python train.py --num_hidden_layers=9 --hidden_size=256 --num_attention_heads=2 --num_key_value_heads=2 --head_dim=128 --intermediate_size=1536 --vocab_size=1748 --hidden_act="tanh_gelu" --norm="rmsnorm" --norm_place="pre" --norm_eps=1e-06 --positions="learned" --qk_norm=true --attn_scale=0.0884 --bias="all" --tie_word_embeddings=false --parallel_block=false --init="normal" --init_std_qkv=0.0243 --init_std_o=0.00573 --init_std_up=0.0243 --init_std_down=0.00573 --optimizer="adam_variant" --learning_rate=0.00114 --beta1=0.95 --beta2=0.95 --weight_decay=0.067 --lr_head=0.00354 --max_grad_norm=0.5 --warmup_steps=356 --schedule="wsd" --decay_fraction=0.441 --decay_shape="linear" --final_lr_fraction=0.02 --batch_tokens=16384 --max_seq_len=512 --doc_mask=true --train_tokens=223900000 --max_steps=13666 --dataset="wikipedia_en"
MLP neurons of a small language model. Each row is named by its layer, matrix (down: output weights) and neuron, and shows model dimensions 128-255. Each number is 128 + 24 x the weight over its row's rms, rounded and kept within 0 to 255.
After each neuron's rows, "fires before" lists the tokens most often just after its 100 highest values on Wikipedia text that the model never trained on.

L4.down355 [112 107 125 112 109 150 151 146 141 119 127 146 122 154 132 141  93 126 163  92 122 139  75 124 144 170 121 173 176 126 101 104 115 197 145 134 154 125 175 126  99 123  98  63 115 155 116 109 115 114  92 108  81 131  84 145  73 130 120 132 152 133 139 138 101 163 110 139 130 102 130 159 150 120 145 121 127 113 138 126 134 129 144 115  99 160 110 115  92 127 131 115  95 129 115 126 120 119 168 118 109 115 178 151 150 173 138 115 140 161 107 146 114 147 116 155 134 129 149 111 145 145 134 148 127 147 123 146]
fires before: "°", " |", "°N", "6", "7", "8"

L4.down1493 [ 97 112 124 166 128 159 115 132 154 128 121 116  99 150 145 143 208 135 120 141 124 168 115 121 148 152 153 118 152 133 156 164 148 149 158 133  95 124 129  98 127 156 111 184 111  97 114 171 133 131 120 114 113 111 133 153 108 153 107 137 170  87 135 122 146  93 121 156  82 102 106 197 129 120 144 170 135 128 154  88 119 176 120 158  72 117 128 142 147 123 161 140  82 158 148 125 141 104 109 135 114 141  92 147 103 172 113 113 125 161 144 142  65 150 117 126 143  63 148  93 156 126 127 146  87 165 138 160]
fires before: " ", "1"

L3.down513 [ 86 110 114 149 127 186 139 133 121 113 150  78 115 123 154 123 143 141 114 145 171 143 117 132 106 190 114 142 145 100 152 124 101 109 122 153 150 194 130 125 160 123 142  99 128  89 124 144 128 108 126 130 116 126 105 135  94  89 168 147 141  62 110 132 159 123  77 131  91 129 119 146 128 113 108  97 135 129 132 107 116 144 132 102 100 140 117 203 113 145 113 134 121 146 129 100 124 105 119 130 107 145 118 157 146 126 133 151 115 104 158 161 100 157 131 135 134 143 135  73 128  88 126 129 101 158 100 118]
fires before: "ated", "al", "ation", "^{", "/"

L4.down1084 [144 110 140 123 129 136 154 181 111 116 117 129 142 126 129 103 154 119 150 131 100 130  96 115 173 162 103 192 127  88 109 136  98  99 147 121 109 133 123 126 118 111 143 151 100 183 138 154 161 126 140 122  84 114 123 141  86 161 103 123 157 123 136 145 120 134  97 107 128 181 130 144 124 138 118 150 108 123 164 134 125 156 141 156 160 141 175 138 117 160 171 118 110 184 142 126 121 131  87 120  96 184 142 159  90 136 148 102 177  86 129 130 127 135 141 114 131  74 116 141 123 146 152 138 101 166 136 115]
fires before: " ", " |", "|", ".", "0", "9"

L4.down100 [104  89 150  83 124 147 143 159 125 127 141  86 137 128 113  96 157 116 126 103 129 154 135 150 184 143 155 136 118 137 123 128 100 115 119 146 107 131 114 141 141 137 127 137 130 124 158 165 100  87  96 149 112 154 144 151 109 124 109 136 118 120 116 151 125 107 116 122 128 132 130 129 137 121 113  86 179 122 159 150 110 118 133 167 109 120 115 130 101 131 131 129 101 152 151 107 137 135 118 121  52 180 167 130 109 170 132 122 134  96 150 107 115 135 119 134 150 108 152 141 152 160 128 113 145 138 131 101]
fires before: " |", " |\n", ".", ";", "%"

L4.down602 [159  98 137 118 109 144 202  89 143 160 147 124 153 138 161 135 117 157 153 140 142 137  99  97 101 129 130 133 118 109 138 152 130 138 112 137 151 160 150 134  84  96  90 121 100 121 123 136 121 112 122 117 131 145 144 130  83 133 115 160 118  87 147 142  89 132 124  91 112 116 139 118 136 120 157 141 125 148 136 134 111 131 133 157 136 133 147 116 164  74  83  88 124  90 118 105 121 124 159 116 142 106 142  97 138 115  80 124 116 114 144 123 137  95 133 112 148 110 104 145 131 121 147  98 184 123 120 121]
fires before: " |", "G"

L4.down148 [105 151  86  85 120 112 126 139 160 119 153 125 121 144 142 120 131 131 142 104  97 138 118  81 138 146 122 152 113 191  87 135 115 158  94 111 116 173 150 113  83 101 138 148 122 148 133 126 133  94 118  99  70 147  79 141 104 154 131 139 127 143 151  83 120 140 129 144 110 119 137 136 116 115 133 100 124 126 132 116 124 153  93 130  78 147 151 116 131  97 156 142 149 113 122 162 144 124 131 105 106 170 116  94 142 135 147 119 174 116 129 129  79 123 109 113 134 181 128 138  65 106 140 135 134 124 117 128]
fires before: " |", ".", " |\n"

L4.down122 [117 111  57 128 142 102  82 102 136 115 107 121 110 141  66 115 142 125  80  95 119 105 122 182  94  91 134  66 147 126 110 114 178 155 153  95 135 110 120  82 105 164 168 139 123 127 109 109 103 144 125 123 106  82 131 141 168 128 125 134 126 171  90 111 101 154 129 107 129 128 127 121 137 146 162 138 153 116 111 136 156 134 149 154 135 110  94 140 140 137 119 147 109 105 135 128 177 157 137 102 121 130 113 123  89 113 132 119 132 139 119 142 161 128 173 100 113 137 109 110 131 129 120 120 139 132 186  92]
fires before: "0", "3", "4", "5", "1", "2"

L4.down1308 [128 146 166 122 113  95 121 146 131 161  93 131 134 110 158 126 116 170 115 118 152 119 124 130 148 103 118 100 145 168 113 143  91 108 135 130 166 104 143 183  89 143 129 109 153  66 156  93 136 145 137 137 127 109 152 151 150 111 134  88 119 126 151 140 162 126 134 112 114  77  96 155 128 141  70 104 191 118 142  90 167 109 105 160 129 160 143 104 171 104 123  83 132 155 126 148 130 161 112 128 149 144 135 138 100 143 131 136  90 139 145 130 140 134 127 107 110 121 127 160 182  92 128 184 146 143 155 114]
fires before: " "

L4.down375 [153 135 104 115 127  97  82 103 137 173 121 147 136 131 120 108  80 148  98  96 125 140 160 140 163 142 108  88 110 121 116  95  98 159 162 158 147 118 153 104 110 138 124 109 170 113 106 122 130 178 105 150 166  94 118 165 173 121 146 120 131 126 141 138 150 148 103 158 146  97 135 123 172 125 128 171 162 116 169  90 121 124 152 126 142 148  97 140 129 125 152 112 125 166 124 125 134 110 100 115 121 132 118  92 111 108 114 120 137 107 123 133 147 133 125 124 131 141 103 125 158 149 122  72 137 156 138  72]
fires before: " |", "–", "3", ":", "4"

L4.down1312 [ 85 104 138  94 137 129 101 139  84 173 119 132 115 114 159  82 148 103 169 127 137 142 166 126 145 166 103 122 135 176 138 125 130 155 142 100  93 127 142 152 113 133 124 139 140 124 132 109 128  95 106 139  95 144 154 144 136 123 123 155 115  82  96 101 117 120 111 102 123 123 111 126  82 128  88 184 114 101 144 111 111 145 114 185  80 131 149 129 121 143 184 155 111 155 146 150 147 140 136 110 113 143 135 142 127 160 148 125 198 148 145 106  88 143 111 127 141 142 136 122 131 102 132  93 112 133 130 141]
fires before: " |", "0", "1", "in", " against"

L4.down1158 [156 132 138 178 122 130 147 108 146 137 150 161 133  99 132 146 113 137 129 163 105 126 100 147 127 123 160 167 101 117 139 123 159 135  78 148 141 105  97 139 131 118 110 144 127 110 132 123  93 125 123 143 130 116 142 108 142 174 115 109 122 131 105 110 142 136 153 147 154 119 128 121 117 142 108 132 117 150 133 117 112 136 147 153 152 165 142 107 157  50  90 102 151 133 109 102 126  87 190 110 156 129  59 113 156 117 100 127 135 127 124 143 165 111 121 112 132 147 141 173 108 120 158 147 119 118 102 114]
fires before: "|", " |", " (", ";"

L4.down1484 [143  76 168 107 129 100 161 153 143 126 110 113 154 152 129 115 160 117 107 110 125 169 123 141 163 158 144 166 130 146 116 131 107 142 126 159 141 125 126 124 121 128 112 155 118 108  94 176 133 107 103 115  83 165 126 134  75 136 117 127 134  99 108 160 118 121 125  90 135 119 141 154 160 111 117 113 154  96 161 129 123 128 151 137 110 106 112 162  99 129 109 128  91 160 135 134 124 140 112 113  69 180 168 151 123 164 139 132 140 105 133 142 104 124 106 124 132 113 107 131 136 147 150 117 120 154 146 104]
fires before: " |", "|", " —", " ", ".", ";"

L3.down843 [140  83 106 135 126  97 124 111 110 131 131 133 108 128 118 121 108 146 142 126 142  97 131 190 142 115  87 141 108 101 148 108 154 141 103 146 106 130  92 170 141  91  95 172 116 150 137 140 167  91 121 144 124 154 150  97 148  97  61 101 135 118 116 146 137 106 114  93 101 167 153 117 118 137 131 127 129 125 117 158 161 119  82 136 146 168 125 146  62 146 138  88 132 113 150 145 175 130 155 146  83 123 141  84 156 102 142 144 130 137 126 110 155 112 127 111 104 163 164 107 149 129 101 163 110 133 103 108]
fires before: " ", "\n", ","

L4.down1479 [ 79 154 125 120 119 150 145 157 151  93 128  97 113  79  99  61 147 142 193 145 133 108 127  80 124 130 188 119 132 134 120 140 160 125 123  81 114 117 122 139 165 126 126 155 127 160  74 116 137 117 101 101 124 160 104 111 126 122 106 144 122 121 148 123 108 124  91 140 147 155 123 153 119  98 162 155 120 144 137  80 112 156 102 119 144 165 154  98 155  82 126 128 148 109 114 132 101 122 147  84 155 114  93 132 122 133 117 134 119 131 104 120 136 104 141 102 110 148 126 126 112 149 113 141  99 144 140 108]
fires before: "0", "–", " |", "1", "2", "pt"

L4.down260 [151 165 122 168 112 127 153 134 117 139 139 151 126 155 140 135  69 129 188 123 156 158 141 142 141  85  91 135  99 121 168 126 116  84 105 148 126 153 119 148 114 164 136  96 138 138 142  77 124 121 127 134 147 114 103 122 160 133 128  66 155 129 102 156 133 186 152 145 108 125 151 122 134 158 104 104  95 154 125 118 182  86 132  96 144 166 117 135 129 164 111 106 145 108 111 123 162 104 124 130  79 133 128 134 118 144 100 137 153 159 115 122 127 110 115 163 145 151 117 155 168 100 145 143 123 115 107 125]
fires before: "|", " S"

L4.down123 [142  81 131 141 112 153 151 132 147 114 111 124 116 140 153 116 158 118 124 126 138 146 106 132 166 205  96 146 134 111 104 130 121 108 163 117 149 115 150 118 134 133 155 147  94 159 108 178 142 127 137 108 115 148 107 112  85 131 111 145 133 118 140 142  98 117  96  90 139 124 151 164 132 109 112 148 139  75 162 132 146 161 120 131 152 121 159 182  89 120 120 131 102 159 124 140 128 118 140 129  92 174 130 136 172 134 105  89 157 139 144 113 105 140 124 134 116  53 140 170 112 135 156 129 124 147 160 141]
fires before: " ", "D"

L4.down262 [146 158 107 110 121  95 113 136 162 129 163 124 128 107 129  42 146 136 119 138 145 139 156 136 102 158 131 113 142 174 101 124 131 138 157 139  71 150 182 125 127 141 139 138 108 183 142 124 150 127 144 128 113 138 134 126 166 100 121 131 133 151 180 114 161 108 170 144 129 112 146 102 126  97 121 170 147 131  91 100 122 159 146 130 143 100 104 115 145 142 134 130 133 129 150 144 105 158  93  92 106 123 120 106  98 105 113 153  94  88 136 147 114 134 122 136 122 116 106  97 128  96  78 143 114 146 175 122]
fires before: " ", "4", "0", "8", "2", "5"

L3.down750 [126 105 137 139 137 130 117 121 117 158 158  99 147  93 143 147 135 131 182 106 156 131 155 184 137 123 112 139 112 141 161 103 161 153 168 123 121 163 130 142 156 107 144 115 150 124  84 157 137 149 130 121  97 130 111 141 168 127 116 162 102 101 142  87 135 145 108 146 128 149 105 175 137 104 153 139 137 132 164  98  81 136 134 152 107 167 169 145 135 116 140 136 117 158  79 122 142 126 115 142 100 160  99 119 142 122 119 126 133 179  83 138  51 116 130 171 127  88 110 104 114 107 149 130 121 154 165 106]
fires before: "-", "|", "===", "=="

L4.down1513 [124 133  54 141 129 113  89 155 142 144 139 106 100 123 102  80  92 149 113  70 142 151 124 175  83 104 129  86 132  92 127 103 155 166 156 121 137 123 114  91  82 144 146 158 105 124 148  89 132 159 102 126 114  88 134 141 144 124 148 131 101 127 107  82  84 120 136  90 117 138 117 172 135 149 114 139 106 106 144 155 129 152 122 118 143 130 111 125 110 164 138 127 103 121 118 125 147 157 127 104 120 135 105  84 103 138 143 140 148 123 139 124 164 154 169 113 112 132 100 148 148 156 114 107 103 153 132 128]
fires before: " |", "–", ":", "\n", ".", " March"

L3.down1416 [101  89 135 101 129 165 121 121 128 154 139  98 121 118 147 130 119 108 152 144 113 121 152 142 103 132 141 117 110 103 144  90 161 174 145 111 115 135 130 162 168 123 105 122 133  92  86 167 100 135 169 114 111  93 105 130 182 146 116 167 138 138 146 105 143 144 141 104 163 153 157 151 108 105 157 134 106 103 144 103 127 148 156 155 107 139 157  89 150 110 111 121 127 136  82 147 130 158 109 131 119 156 160 117 104 137 120 128 141 134  77 159  92 110  92 150 141  89 133 122  98  95 144 109  70 140 172 125]
fires before: "-", "|"

L4.down103 [135 120 110 166 145 140 112 152 167 176 140  95 105 135 145 103 132 139 134 121 119  78 140 126 126  99  86  99 144 148  77 134 151 109  99 124 110 127 132 145 149 160 140 165 112 156  85 141 181 122 173 142 108 119 121 118 181 190 106 110 128 135 133  96  85 124 117 137  80 139 131 117 109 132 133 154 120 137 127 113 126 122 155  92 104 123 112 132 128 112 127 146 130 131 108 105 137 136 104 139 125 162 123 173  98 125 139 121 134 165  96 106 151 111 158 132  91 113  99 123 134 138 152  97 124 119 158 127]
fires before: "0", "4", "3", "9", "1"

L4.down150 [143 109 148 128 134 145  97 133 101 141 137 149 111  90 127 166  99 169 143 150 118 111  92 139 117 132 173 151  94 120  83  76 110 113 103  98 122 139 109  81 137 138 129 174 139 115 168 118 137 138 115 119 144 151  93 161 126 168 119  83  66 136 159 115  94 128 169 100 157 129 111 129 136 126 123 114 135 132 122 160 131 168 123 195 164 151 132 100 152 120  93 130 103 127 124 140 111  72 128 116 146 165  73 132 156 115 109  88 112 101 124 145 133 126 124 113 131 121 151  96  74 138 116 128 126 120 130 159]
fires before: "1", "0", "2", "3", "|", "4"

L4.down507 [ 86  92 140 155 157 131 122 121 156 157 108 134  96 141 134 135 129 104 131 105 132 152 147 127 115 193 131 117 147 134 121 133 105 151 147 102  64 158 106 112 178 154 135 160  94 145  96 177 133  90 114 101 148 129 126 160 119 126 121 141 159 127 141 121 107  87 101 119  86  87 162 173 136 116 132 101 120  90 146 121 137 125 147  87  99 151 144 117 121 100 145 146 104 136 156 117 157 101 130 163 126 149 140 126 113 169 151 104 102 144 117 108  73 136 116 145 105 133 134  66 150 117 120 131 109 164 142 152]
fires before: " ", "1", "0", "2"

L4.down1095 [101 153 117 142 120  92 115 161 114 146 122 139 101  93 168  92 122  88 118 115 133 174 146 103 142 152 159 108 142 186 107 144 147 140 153 162  85 131 147 138 101 135 130 163  97  68  97 148 145 144 139 147 108 126 117 166 107 127 140 151 124 119 148 129 105  79 121 126 154 120 109 145 111 122 176 160 121 113 142 108 133 165 164 147 115 147 153 151 102  98 157 129  96 154 161 117 115 126 112 127 135 149 115 145 119 129 141 136 147 116 121 116  97  91  90 121 116 135 130 105 118 115 152 108 110 137 151 140]
fires before: " |", ";", " |\n", "–", "es"

L3.down1450 [126 105 173 148 118 144  98 131 133 118 121 193 141  93 120 140 132 144 119 132  58 175 164  74 160  94 144 153 131  67 116 130 148 125 133 132 139 119 113 120 150 147 134 138 136  89 151 110 111  90 112 135 120 131 122 128 102 168 112 145 180 146 112 126 119 105 129 157 165 149 130 139 191 120 131 120 123 124 131 150 128 144 123 187 107 115 180 154  89 129 134 113 133 139 169  99 111 111 136 131 119 110 143  91 144 188 115 118 141 122 123 116 153 128 126 114 142 136 129 141  91 184  93 123 132 115 117 134]
fires before: " ", " |", " |\n\n"

L4.down858 [103 152 178 121 100  98 126 124 148  93  83 126 151 134 151 117 145 146  86 128 135 175 173 145 143 100 163  76 143 148 145 164 147 116 114 177 154 122 148 144 143 131  93 140 141  61 124 159 158 137  74 152 130 139 138 134 140 117 155 121 139  96 121 137 123  85 128 139 117 167 102 186 101 105 116  74 124  98 136 118 155 166 126 130 124 114 163 112 101 102  92 113 143 153 120  95 136 134 108 121 116 138 130 133 125 131 122 136 122 143 151 150 157 179 106 131 133 169 130  89 178 119 128 140 117 143 127 110]
fires before: " ", "s", "yn"

L4.down1183 [116 114 112 191 108 132 136 108 135 152 146  52 140 145 124 130 122 145 148 120 160 145 133 185 140 132 129  94 124 143 120 123 101 166 118 148 133 114 116 120 159 145 136 126 152  86 124 116 135 133 178 153 118 133 118 124 139 116 158  67 113 107 134 148 139 133 102 184 111 118 142 160 180 128 109 131 143 140  98 126 171 126 111 114 144 140 107 154 165 100 122 145 124 150 141 135 139 111 122 103 160 149 134 114  88 146 113 123 111 158 107 147 126 134 144 138  97 135 111 161 148 100 119 134 158 113 123 157]
fires before: "9", ":", "4", "3", "0", "2"

L3.down1093 [ 90 142 108 159 132 127  68  90 126 107  80  92 107 135 180 177 140 106 122 141 106 149 120 101 102 143 160 139 103 139 123 131 114 169 125 135 123 113 143 145  88 141 123 122 118 103 137 145 106  81 121 145 156 176 146 126 121 100 148 119 162  75 125 147 126  83 152  77 153 160 139 151 178 133 157  89 111 105 109 142 153 127 107 151  85  98 163 153 190 110  98 126 109 142  99 132 127 109 149 107  73 129 124  98 130 127 137 146 104 113 126 109 123 135 106 147 131 179 144 106 107 130 131  96 127 162 142 153]
fires before: "0", "1", " |", "2", "ac", "."

L3.down420 [144 129 135 167 148 148 104 126 102 158 128 133 149 118 152 164 114 127 101 114 104 114 157 168 150 114  91 109 120 175 128 169 101 118 102 131 148 117 147 155 141 149 141 148 141 130 136 143 141 114 180 126 159 111 154 142 141 138  85  82 125 136 120 119 117 141 119 143 131 117 118 131 111 140 136 138 113 111 148  62 164 136 128 123 108 151  96 148 110 117 139 148 110 139 186 111 117 128 133 150 116 162 155 176 106 155 107 109 136 115 134  94 158 160 125  77 141 200 121 147 150 179 132 137 147 141 132 132]
fires before: " ", " the", "stit", "5", "3", "4"

L3.down62 [138 166 172 107 128 120 132 121 120 134  84 160 125 108  96 137 118 152 100  86  94 143  89  75 102  81 137 138 105 139 103 149 108 159 131  97 114 135 113  82 102 121 106 167 147 153 167 122 123 123 113 109 187 119 140 118  63 135  93 159 132 123 102 122 102 141 123 155 187 126 149 159 152  85 145 111 131 135 162 122 108 108 156 144 102 122 119 139 117 140 101 117 124 101 118 111 113 112 135 126  97 122 115 126 164 117  97 135 101 125 121 149 138 165 109 123 140 134 166 133 134 145 102 122 148 123 119 125]
fires before: " ", " |"

L4.down170 [122  74 123 142 118 120 151 154 112 106 134 139  99 126 118 158 142 121 130 106 142 161 114 134 135 165 132 157 132  93 130 127 181 144 146 155 142 128 134  65 114 101 126 147 129 144  88 167 106  96 125 109  91 130 116 173 126 159 109 170 130  87 158 122 102 127  91 137 112  95 123 157 112 129 107 115 125  78 119 107 118 136 130 150 119 139 117 163  78 101 181 142 112 141 170 100 139 101 121 122  69 198 124 113 127 140 148 119 160 124  90  80 112  98 119 135 119  98 164 127 126 120 122 110 100 159 141 170]
fires before: " ", " |", " —", " |\n", "."

L4.down1328 [123 117 123 106 141  92 163 152 107 155 160 116 137 145 156 144 135 133 159 129 138 115 132 130 138  89 116 110 154 165  99 125 141 113  87  83 156 160 126 136 189 137 126  94 126 129 107  93  98 135 127 130 143 138 159 134 173 124 142 122 118 128 149 157 142 180 119 162 132 116 123 177 114 157 135 128 122 126  82 134 201 105 132 140 129 161  85  99 163 111 152  90 136 146 120 123 134 120 163 120 107 134 171 120 102 153  95 146 120 137  99 116 109 100 135 174 122 122 132 164 131  92 136 120 107 144 150 129]
fires before: "|", "|---|---|---|---"

L3.down117 [133 136 136 144 113 142 158 147  96 151 167 151 110 102 139 140 130 114 152 119 137 136 171 117 101 158 191 148 100 140 171 120 136 150  78 126 104 178 124 206 134 104 129 133  60 102 135 144  84  84  72 129 107 128 164 147 103 103 110  89 131 115 151 130 138 159 116  94 149 154 122 100 127 126 125 152  99 137 111 153 152 135  83 116 133 105 115 164 115 104 149 137 102  78 154 162 130  99 148 131  87 145 186 122 100  86 137 140 135 107 109 136 118 103 115 145 115 130 154 107 141 160 148 146  92 140 112 119]
fires before: " ", "als", ",", "it"

L4.down419 [110 122 124 140 126 127 159 131 133 148 132 128 131 127 126 117 159 101 134 123 121 152 133 141 133 152 136 149 175 104 129 130 133 149 176 144 104 161 138  73 154 113 103 160 128 103  61 146 165 119 105  99 104 136 129 112  58 131  86 133 163 110 154 134 128  95 131 103 109 151 192 171 117 104  88 133 111 124 131 102 152 176 139 155 115 117 138 183  71 162 122 124 117  96 164 154 141 118 129 138 124 113 157 151 165 182 133 130 151 155 110 128  89 114 113 131 131  85 143 117 108 116 123 112 127 151 123 154]
fires before: " |", " ", "s", " —", " |\n", "–"

L4.down645 [124 133 149 130  98 133 111 132 145 102 115 185  70 129 129  70 110 153 100 168 118 163 105 113 164 128 116 175 105  95 151 116 129  97 126 122 151 162 124  95 109 147 170 160 128 158  88 146  90 132 139 147 162 155  99 120  93 183 132  89 109 124 122 142 143  95 112 155 115 156 128  78 134 107 152 148 121 148 150 117 109  75  78 132 142 162 130  83 138 128 110 111 142  91 124 141 121 131 105 100  88 150  97 129 103 163 147 138 116  81 141 124 164 124  96 107 131  93 129  79 100 128 146 129 100  90 158 136]
fires before: "|", "urn", "a"

L4.down254 [111 158 170 155 132 121 120 104 142 106 152 118 106 180 169 119 143 102 136 173 126 116 116  95 114 172 131 104 132 116 104 109 118 131 146 102 135 147 123 112 124 136 156 138 113 108  99 141 147 103 123 119 121 130 115 129  96 107  67 149 128 127 159 127 130 125  85  78 145 151 128 100 116 150  87 165  94 119 135 161 111 166 117 165 105 125 173 121  87 162 119 167 112 135 178 180  94 112 151 133 153 137 155 123 150  92 137 110 131 139 112  94 122 156 119 133 143 111 171 132  97 108 102 136 119 140 143 141]
fires before: " ", " —", "s", "."

L3.down1174 [132 131 149  85 132 110 134 138 114 157 109 162 138  87  66 134 130 127 118  82 157 139 140 127 104  88 153 137 124 112  58 119 125 162 131 127 136 111 133  73 100 130 101 141 121 140 155  72  66 106  87 102 166 126 152 119 159  80 124 123 131  81 134 131 103 127 143  98 195 110 117 148  94 114 132 120 102 107 152 123 108 100 123 154 103 111 114 143 106 102  92 140 134 111 101 131 143 125 156 128 128 134 105 136 184 132 110 114 113 133 121 138 178 149 111 170 126 108 142 109 138 120 128 115 146 111 108 149]
fires before: " ", " |", " G", " App"

L4.down1269 [117 151 106 160 128 178 116 137 158 123 154 157 137 139 176 124 150 130 150  97 130 158 123 132 128 156 105 140 142 165 119 122 116 158 146 113 114 164 134 120  96 154 133 143 137 153 174 152 136 103  95 126 116 105  77 164  97 170 101 138 129 161 160 111  88 121  91 175 104 122 155 127 102 128 122  95 115  86 145 137 122 149  87 142  85 146 108 106 152 165 112 155 129 115 150 163 149 106 121 121  78 167  97 114 140 127 150 124 171  84 163  79  68 133 128 153 143 113 117 143 116 102 134 160 138 146 124 157]
fires before: ".", "5", "°", "2", "20", " |"

L3.down659 [105 119  87 173 120 123 129 119 149 117 116 120 155 143 105 131 117 112  99 152 139 149 128  98 132 141 157 161 139  73 109 131 116 105 160 110 146 155 141 138 137 160 131 117 106 138 114 120 108 130 103 139 167 112  59 108 145 112 144 132 120 108 142 138 109 145 120 124 129 149 180 160  81 152  77 148 112 147 139  75 157 116 135  96  74 159 110 147 213 113 135 141 135 148 133 117 151 152 145 123  99 123 125 180 129 118 130 118  95 118 109 142 129 113 165  96 114 149 127 116 100 101 119 117 141 100 153  96]
fires before: "ated", "ality", "al", "ation", " "

L4.down19 [166 161 111 134 159 128 105 138 116 111 104 118 127 119 154 144 169 129 129 111 149  98  79  85  87 186 160 120 140 134 106 152 118 175  84 127  87 133 152  84 103  96 156 140 102 182 119 145 149 126 158 142 139 140 155 122 172  97 101 179 116 108 188 126 147 122 139 107 133  91 119 141 125 104 142 144 123 132 140 134  89 146 138 138  42 137 127  98 140 133 107 124 141  99 171 191 123 135 170 121  92 100  88 122 135  68 146  96 146 111 140 107 100 110 118  95 123 147 167 111  99 123  98 127 150 168 113 139]
fires before: ",", ".", ".\n\n", " and", " in"

L4.down614 [158 124 150 105 118 122 123 107 126  96 132  89 127 107 108 145 127 133 131 117 162 111 164 135 127 150  91  90 139 131  87  92 174 117  94  87 162  91 128 130 156 127  98 154 136 130 126  67 137 145 126 159 162 124 126 127 109 128 174  80 130 155 171 161 141  97 152 131 140 134 140 121 127 121  90 160 153 122 140 126 175 134 121 108 138 122  99 127 154 138 138  97 126 131 170 144  85 177 165 137 130 132 128 139 165 117 135 132  94 124 100 103 117 111 154 136 137 125 139 167 131 123 111 111 187 145 173 126]
fires before: " ", "°", " |", "5", "-"

L4.down1094 [140 135 113 127 120 111 153 135  89 120 103 139 142 145 131 120 145 145 161 136 159 109  85 150 123  89 109 137 109 116 144 115 121  94  73  90 157 136 105 196 130 147 108 120 153 111 147 163 159 110 130 137 143 121 125 139 170 135 138  97 128 120  79 164 140 207 145 201 131 159  82 145 131 120 105 141 120 138 134 140 167 129 141 136 157 164 103 104 132 111 141 109 124 163 125 116 131 133 154 126 108 141 110 132 162 134 121 145 123 151 126 122 135 144 158 138 125 135 136 184 159  95 133 148 142 133 140  90]
fires before: "|", "-", " "

L3.down28 [151  91 130 220 124 169 109 129 126 131 156  78 115  94 146 118 160 122 128 144 141 129 147 155 144  96 148 110 163 153 125 141 151 127  94 126  74 124 129 153 159  80 135 118  73 146  81 138 148 130 135 141 105 112 130 140 139 145 107 116 143 170 165 148 116 108  97 116  97 127 119 123 113 119 123  98 126 142 107 142 122 141 150 139 114 139 134 134 110 122 134 117 110  94 129 113 105 120 139 100 106 102 119 157 133 156 109 113 157 132 111  95 145 133 176 101 110 176 151 137 137 163 134 130 116 166 104 121]
fires before: "9", "8", "3", "1", "2", "7"

L4.down630 [169 158 111 160 128 111 155 161 113 134 149 151 139 101 119 147 155 133 135 130 117 135 121 126 102 126 131  79 119  90 123 116 118 144 171  88  99 151 146 119 111 105  91 160  95 131  98 103 124 106 142 114 124 155 110 143 144 118  95 102 137 152 140 134  87 132 123 128 130 127 140 123  85 125 114 176 132 138 146 116  87 149 137 144 113 139 143 167  53 114 145 126 137 137 140  94 148 123 148  94 167  81 183 110 143 160 111 132 120 104 118 156  86 124 125 111 144 157 106 109 159  85 130 121 198 108 137 140]
fires before: "1", "0", "2", "3", "A", " "

L4.down1468 [140 127 142  85 117  70 112 136 110 138 121 131 148 132 110 177  95 129 114 100 131 176 122 160 161  79 134 126 149 213  69 147 125 118  86 104 172 159  87 162 124 182  81 157 127 104 123 142 100 127 121 144 150 107  95 157 112  92  89 117 146 106 150 108 129 116 116 150 138 140  98 165 140 117 132 109 164 129 139 114 129 134 160 166  90 124 151 114 118 101 128 127 126 165 130 116 145 143 121 128 140 127 104 136 112 147 107 113 136 123 135 136 177  89 120  82 142 117 137 142  87 142 111 147 131 118 130 139]
fires before: " ", "0"

L4.down469 [128 119 177 145 150 139 169 128 123 124 155 112 108 125 133 157 143 103 124 139 186 161 135 154 176 176 129 115 121 119 152 112 148 129 148 151 134  93 132 107  85 129 118 151 140  80  97 189 133 117 115 126 132 167 134 131 152 151 109 154 112  69 140 134  90  99 102 133 100 109 165 166 122 138 141 153 163 109 143 114 133 147 166 136 103 121 157 174 101 121 120 126 101 164 174 144 133  88 107 126 134 166 143 141 123 159 138 111 138 128 137 119 119 143 120 129 123  85 150  98 176 147 142 130  98 115 152 128]
fires before: " ", " +", " —", " −", " ."